config.yaml
n_layer: 13
n_kv_head: 3
rope_base: 10000.0
parallel_block: true
init_std_qkv: 0.0339
init_std_o: 0.0
init_std_up: 0.0339
init_std_down: 0.0
lr_head: 0.0489
warmup_steps: 116
MLP neurons of a small language model. Each row is named by its layer, matrix (up: input weights; down: output weights) and neuron, and shows model dimensions 0-191. Each number is 500 + 50 x the weight over its row's rms, rounded and kept within 0 to 999. Numbers have three digits each.
Before each neuron's rows, "fires on" lists the tokens most often at its 100 highest values on Wikipedia text that the model never trained on.

fires on: "e", "us", " Car", " Wal", "s", "cc"
L8.up410:464494437410539493537503544466354477539510547623462594401499527536457535496445482518462478555569484347527456493506578562503366499546439477451507391528482571465402479523552512556530539426483516503557502433576500453474454399542540503472512470458467512531484502418530529496444495512561482540523500510529514481616491493562497401561449443443472551545509546450515525503528506589449537425556593519403557515432545523541481537508435517510509599494505475456492553516485524451528469471464520444457439558496536488400614524496475599456506564532475517424459554505556546466446497467459521570
L8.down410:640532479577457447434450393415551593505512440446591571388543475520469616545528610476504545550512547463508467521435425421437535515504416573446489482431450532497448495529479471598395479479532505454473494507511518527577544558511519437437456514532468434472482436508485528542482521479486508563515568576514466561498514463417539488469411517522430517520539590504478542638515486490560525457439507464579590467471527497544499539562554482434506425477512486501462463471453511512490461503547442507487530457464615462430491601515467538528552478428499490508570479383544531486488523495503438400

fires on: "at", "u", "s", "i", "lic"
L3.up429:481487517461478457536430476549480522546551483482477512512514464357445516584597492502476382405470450523528470563386495590405483484569622563459499530507509425544494428495557459546518441515550428517558514528555518495508499473470529461571633440491486507537564520560610551474490540487476483514450543437528578550488503558513538513657486557515524499469668489490571510554509461462407492552407611576529524495492499541466424526478538521529491463435560482464445518458532494441488473423513482514562523555426459501521521521521527441491497528532482444450410412486504564492433487537465498466
L3.down429:638472490447462519435496525542548512449570504554564432509455447513510517405409503485445454469567439486421473554403530537389522535543487438555477462499535535506553432530407460504530505507494517461520487513594449473450416539475492513628428572512511534492536512475595593437518537484500560490474505385464444528491460459429541499545465513553489481437539565547511533613521476470450417412521495502570471527524511479437526532507509451457499465556587574464463493581549547523490502512416546509472462512565428435503466528484551574514523566485485570487596406526435440547628454557558441450

fires on: " "
L10.up424:542596472531531488540442485409584440447400522555547528519393535600473529542508465511494499572534507519556476506451368537433461468532534509508485434619484463563636547460570505493498470479548548498439460483472487528500405480492480526442470507489471571544529519492573495504613520521420533513499517482429480430517486521406394432459474541555489420554503518500578490507464557465533461411522430528477489464518523426530487509504497664460474460505514446519487502406607469536476559522586528573488524541482484487444430437487511547427486571479566605519570415510548473430474436487523525509
L10.down424:606569572408436481450510463503558506538590480498505446532611442522529468486505507495438589375551527415506482465457386525541501523518474445561427425457571510503525439516479453636505563526479547523467535506423478553592510616500508541509595516449486554519496502552448478478497461559557506501474552455497473456530455506582562525471447457528509515477466399450534424472537474383542459477575398551640454514477540458470475460499462453513455414498456479510514475527514535547413465504463459507496453473510463609481484513477545567563530445527571462525491529533519534446537558605502400534

fires on: "men", "r", " politician", "s", "up", "on"
L3.up213:522543482463427486485468534619545553499462445515512515461485492532492510468533464554474534628513466493611427546566498489388452514577565449563452428597565507610513527494472427505531522527459501493474630480494429440496524521511452517490410497480582559496545512466467512479419488529419417485551514596482481488583461511395483493476523564525427572514553495526560577473415426427537568509481476511430479495399582459480550490442531484543457463519450627546536460453530567540417491523440471516507462481571454544485486430469532437436438537526534476551504470549495511517509438385474565418
L3.down213:488463476509541458547500491533445514505522470454456427431545449503584520511440482451531499440469531633500558575458491496601400606442501517464446488485498513517437509418394481392515523488555522433565496514470503535467528527550569507589519507450467532488481452520548531545544450387584466477477600526479522527469558507552520560467602481462478542518432454512460480437492525519593533525515552308524481546480555501610452488446519500527546514484477445572407554502475566474432467428464507545434524544552458386466536515531465537496505358479444449529549550504553577516448531552530492524

fires on: "and", "all", "ject", "d", "ly", "m"
L3.up560:484474516500523503495507568492502449555465528535551427417454578559548467459496442601557529548488501508406369571491566500493546430478458471480597562518503508480426494502436491520539402527519432485544431538518540453512492525442454510592553547551485486428490520423449419455470524561468515456533431543441422533486462514482468546463517466507556471464499486515601465492652502506434412518514513504461522465514547573539467571429575506425415482504454559514553482420416373589499544574534514502472579544503378461457558520510555424601505467570465481469504473552508567453494550587511554506
L3.down560:491433544514531504462549528491378536568577461482483631525497424404510498551581465528498485549528400472435463491448466527564502537515617395416524543512527466461501605389552479458534477477495523547534460507555526433524507530547533540439498468401492537463621534539501430520579484451590598439441515483457470537467455422451502536541498468547538534481473555557438553485473506465526497507576533533519478560491541554393437451518579460408577501444522584468516443465470438527483519501535455547518531535532484435514523507430467465519505437382415463538462614510475449499519463464528473591

fires on: "s", "ni", "ence", "r", "do"
L3.up98:514537480408442522543530438469523538463483481434504485400469494511542427636493424601451529506436500532585569439515489521411481418555527566491438459588584470448444494529430522570487454499456446556441504457487569510492510488536493503526528474583573496523493459489547561497470523549472551518468536612532470559600478521534523510446567560500460478498543381550538474446428488474532412412524509491530470415519522476488514469431431532453538599438422518445414531455541509545624473600430402527536481520538470622495503511511515411474502479427486466473548459430476512427517474506469427452
L3.down98:564472526529532557547567499579489441471371493490463462484405413527479571458419498424504443450494522465565463528489554537478510559486472435522444558455442607514449449450518451462541496467575514530473537425527491570548489467571537487548506495493458442482555521538471437477506546477461468603558462495479454412500536580530545451593456501595550534529477459526503478612462479457500506541388491368491462533456502507493467491575562531568602463432572483545441418506436455555488467486544472482547583595532485500444499491548348542456524528490545511435401553444494567536514585528512538468

fires on: "it", " and", "ly", "w", "d"
L4.up369:471474499458451504536526513451524474501455549576473439448414440534512537495480499488566548632469512412445527507428503463452466376420440479501558536429529509428467598528507522560483490478464481522498542441475415492461636675461551409455578513519549525509478528482538503413511483486504450434500461567524497508486496496501571456569463496509489575464517547520628467499563544488565483585519537506389480624563519553562518484475488507452400538430598492572471433490463450480509585505522545467575476511599469488493522530444541406477511489549486482429491529548523488502425566538463547448
L4.down369:537499436530591422501598521525547484549490512485471521516471538423473462502466595500437480593480473556536542511506498513475455510521561493444409479542519456640585443479527420495583553556527474407465428426507475488470410447411482502556399484492498550435598639530422471516616483519512425508464507458500491502472564473486501511512577566458511531481532499464483537483502524469594494525509511591461430374455525528526572552491496442502465581515521508498542621473499506498418483527428387512521505403529548522492458542416434516604477540392498494515505413537468487549453541509458489501

fires on: "r", "ct", "or", "ating", " only", "port"
L3.up43:475492466531500501590540417489499577474433547576531468510481486474506557437501403517563506482576468588444518600426541464515582417446540403493546419543438572420489549437470495485465415448450581568581432525494455448415651565541544502621560453483504445451536580459477568464509497491572480532536414508470524489503521423506556458529454592499519499509497508571440551468495541461423487497449537429429496422533538564377593492467439542512509483482484523403487508493530556491523486518547549533531580501422536531497453576517517519496473531421524508584524547495521455489474505547449551461
L3.down43:460527517550466480428489523488591521506502496518518530461545482535510520435457549391572473474475484477425513491409482549518438582516522526458572548459486471574563433481526484482465643537475444519539482464514467524591373414531479446465452490524494447532500508571540502543563573492567542584617526560461471560601505417414537615509472486506490427470499443593347413500504505478491523512470533612525442512531435429476479436525450566425519558496376483541459471543497430486535459493513446513537555455501491528521565496496426488472498496542460503403553436457548535598513474460572491517

fires on: "s", "at", "se", " for"
L4.up408:438396443497589446520533467509457543385446519476507533546447563488513501559540470452480525473534510491596563489452484519427518539532430549548549525464449451493443396502539429501533502516535446481594427465510474508487485412429547577526496472492529491596520441481452514515466504611492511546458500519437534528531554555471473523558495579422501410483519489381519440509495466472464581453413575572507569511442564585538589506543530510454430562556497582494612459480506413511603502459468463508592499459518483555513459528573556464469518468551537473494453468401548552444452573547519386417
L4.down408:572439452558496467540523525451483536542573496532596473428539510487509603486538561488512452477482570484451598396465572484465466482457516383533531487524501499460462500545544545476539451477510557453520500514576500532577441486515526440590526527647531545562545431473530518447446489362505514555459388450474476636476450535502458528434454409492542501516470487458426534477530536432493477536481555418439465527523461500514406471577448486510493412510519577605506549594443482456460482558550505488417385504477512478560546478461617546518484495486457535472628519510513475537485430540493492472

fires on: "act", "es", "er", "t", "ty", "ed"
L3.up515:553527584471474439615423531520472484423545601473598383454503472547479541446472446503484460480512457628544455475446520485496427461435497471478551458430528429529500520551514539490517539571414503551518481447494605513468413546471466449516522581455456492452505512518416493448487544491425501406471467508505531502612512517536417436484549592507453518467580464467526560534598606541484550590542503435491482464399504480596481443441484500585524513540491501477502560509542536535591475505546499531530400517519418513495530541476556431541573529542375456487498484502461517477543417437480458582
L3.down515:491509477530477549450567445460529551602508466485524530508530522470477457496450466437422496413425500456495459449618505535617464499519430571511490550402460470475589530470376436446500475452532466510473485472631505459472423470562471537383470603471579521529514489571496539555491524485555581400536495472539522520483548568532563561509544386519512572505477478409474550470437565558464504446536467480493540557454523460439526463465490494483486559551565433468531575421507491546527521417534533529483604466488463388520445529527568376481511497500530516468517587543533489558398453556464518488

fires on: "o", "ce", "c", "up", "ta", "s"
L3.up389:562564464450452574551507497576495540588444418526569464466506567500459468479543488511451494483537563466515435568522561510338483420550528545578536452535510572511528490521401533492507466573445374532453568505509526471493421515454486532531436529500491372493488544494414482481407428556453498495589564504404546502577443546494545487524418513512492520577453500477524545544550467457489508560468450457530512597548456608482540391496562496431544436486473502570460527476543549444463499545476577525414552463505554484492555502622494530493468431450559480467517456551523417499511417464465472427
L3.down389:460553503542521387511443529325508441560443531527516448490499493529481506494477528436582491568471385523545565567522524509466547461427525509458399454499491590513462540530468465571529575600445535473519491500482481578548546534423491486479541476454606508472537466432489499487492530489391522520480573460526534511460480456441576438548423419444501454497481490504542582574413572458500528482538509499475498505527480455429529556563474528498545481450573554580556488554503617425560418549512472507509394480553486490514511493610500543547469471473478439468597467432515471491627487449487415420

fires on: "er", "ar", "re", "le", "ty", "tri"
L3.up428:446382535482436444556486521584560454506423582509587501467441473515510608387519511554505505533542462592487463452563534431507446472527492554436509533475500466521480523442526514503496499479519421445537498435472507509517559556407408488478561518462566504509471619553552577577429504546611524405482507512481492501457547446512519440517558538526482553532465519478562425452562523529482558505511479449504355550495387446534494551440491468503467480552465359542507544519427512591519489497552477573548372432508531517445505435381482492535517569399518492553521489469426480465507509506505509457
L3.down428:507482519527574615546538526436450485513470493438545591494543452434472492601545518441472501482577395529495497567533541590473458505515627471603490467513527494479501484492437528408541493510375504641540469487516505485438510472526589533441555512545471497507638400528493474514495471406517501514484489493459557508507437528548592592417481478559575463471507481470443530494418367455492483465464538490489629483507526455504560541491499401508535534482427523491488415465504524543509472478423439571476496555433530450398475526535570524524544464508539438447527486517431543524430484409495534533

fires on: " "
L10.up438:491478466545489465509513530467540500506460591553510488538406516484415513531417515548575477538561518521449457563460481536512518445553476506536546531506437408492513520498515395566519430437639472528478461462425470488482375423573559476473537512555551573553531506501565485426524506581527568485519507507461542423505438472461516498458482529541467496622555496445524478492460595442591522462480438579544555524588478557367524500428487457413463527481519517484448464481483506405512450472552412513572474466508464597463453375443510538503543520424538500586604471549595491518544445576467482463
L10.down438:474546492455579477441467534438618436559443561485513340510555450506484482479486434416596497477431416454498540488583471449472550529504527532470419428574361525491481507491496486488533425494481503498577491579510534457513562513487464627546503534446462607444451480593521488507480507536530460498536563438467448525489481487520516480586408461472555475443463530552515471546520586434450528517462565472544478613470538486464484477630466443430487425530489479502490571496549529473559446502533527543519503494471497574530530594458510459478393550431430594479495548500472493468525570420576481548

fires on: "n", "ly", "k", "der", "d", "ner"
L3.up51:469495489494486471464455561419543440494542476477632436522530567498545520561584532561492463532443414482407551523499583396495497503521524535390478488495642525460538524501424486455550452511406396566405499451549476463458562529463423439520467487547475411470489460435514455500551646535491502443499414443449513559463459410511502483449518529433487574632468503454589452491442429475471561485515454506482444517539541502453500593481526472495477543444549528517537515414509492520504564545524395578509457474516514481547561537411459469513538492479507479530556640514561495532532492534452493496
L3.down51:464419425485537505559513506551423486485510431573461569495428516487481519456604511461536501499614491470450513529463469546382574414551585471484423523453514508431430615462532480484378549470562516473564497498526545541522560414624450520474471461496493442504564378518496505523586521451584456485540470468509558436488474477484483538580540521425536555492488492505584464513516564506514446508493487492425537378453540524408590488468592520584536559559450441422557518535536435516570522504527454415443579575450432444484497591489479523548554450452544495505468467546498502477530480482443509522

fires on: "r", "or", "a", "tra", "ation", "ev"
L4.up107:551450536559470561539518489356425493501460589534522451502573424415463497456468539519548555462474529497481491488621506455527438409485544542544519488578539501479522490463562545494503537484363554443536541549526563578438479447428490462529415541486532512460571552493513574514460552553481454453549345522417491513397508470478540483590442473478435505548521553456483519475423534494546591503410512408485485471531567608497512603466509487548518439597487513529509580521492473540468440545435554533465532445426536467395530581464531557542444543432531505512509511483503577480511509528446443515
L4.down107:526460436567450502494497485464485470468499462544506542509460482488563577419386497485501477456457493467544466564501552496415450478474562486516546475514582472507552580490495518464481468427551510419419502484535472500459423542494557447408504468476523566543424498534552542413476648493501540393457500501459589542533452529515503603459519465409561514465565482543490399503498499458546454473541432493483513596585382466544435501600585463516536541533432562502543655606528473514489441510438495510522515509392509561558536569483484564474483492538589423446514587487489547406476482486527529516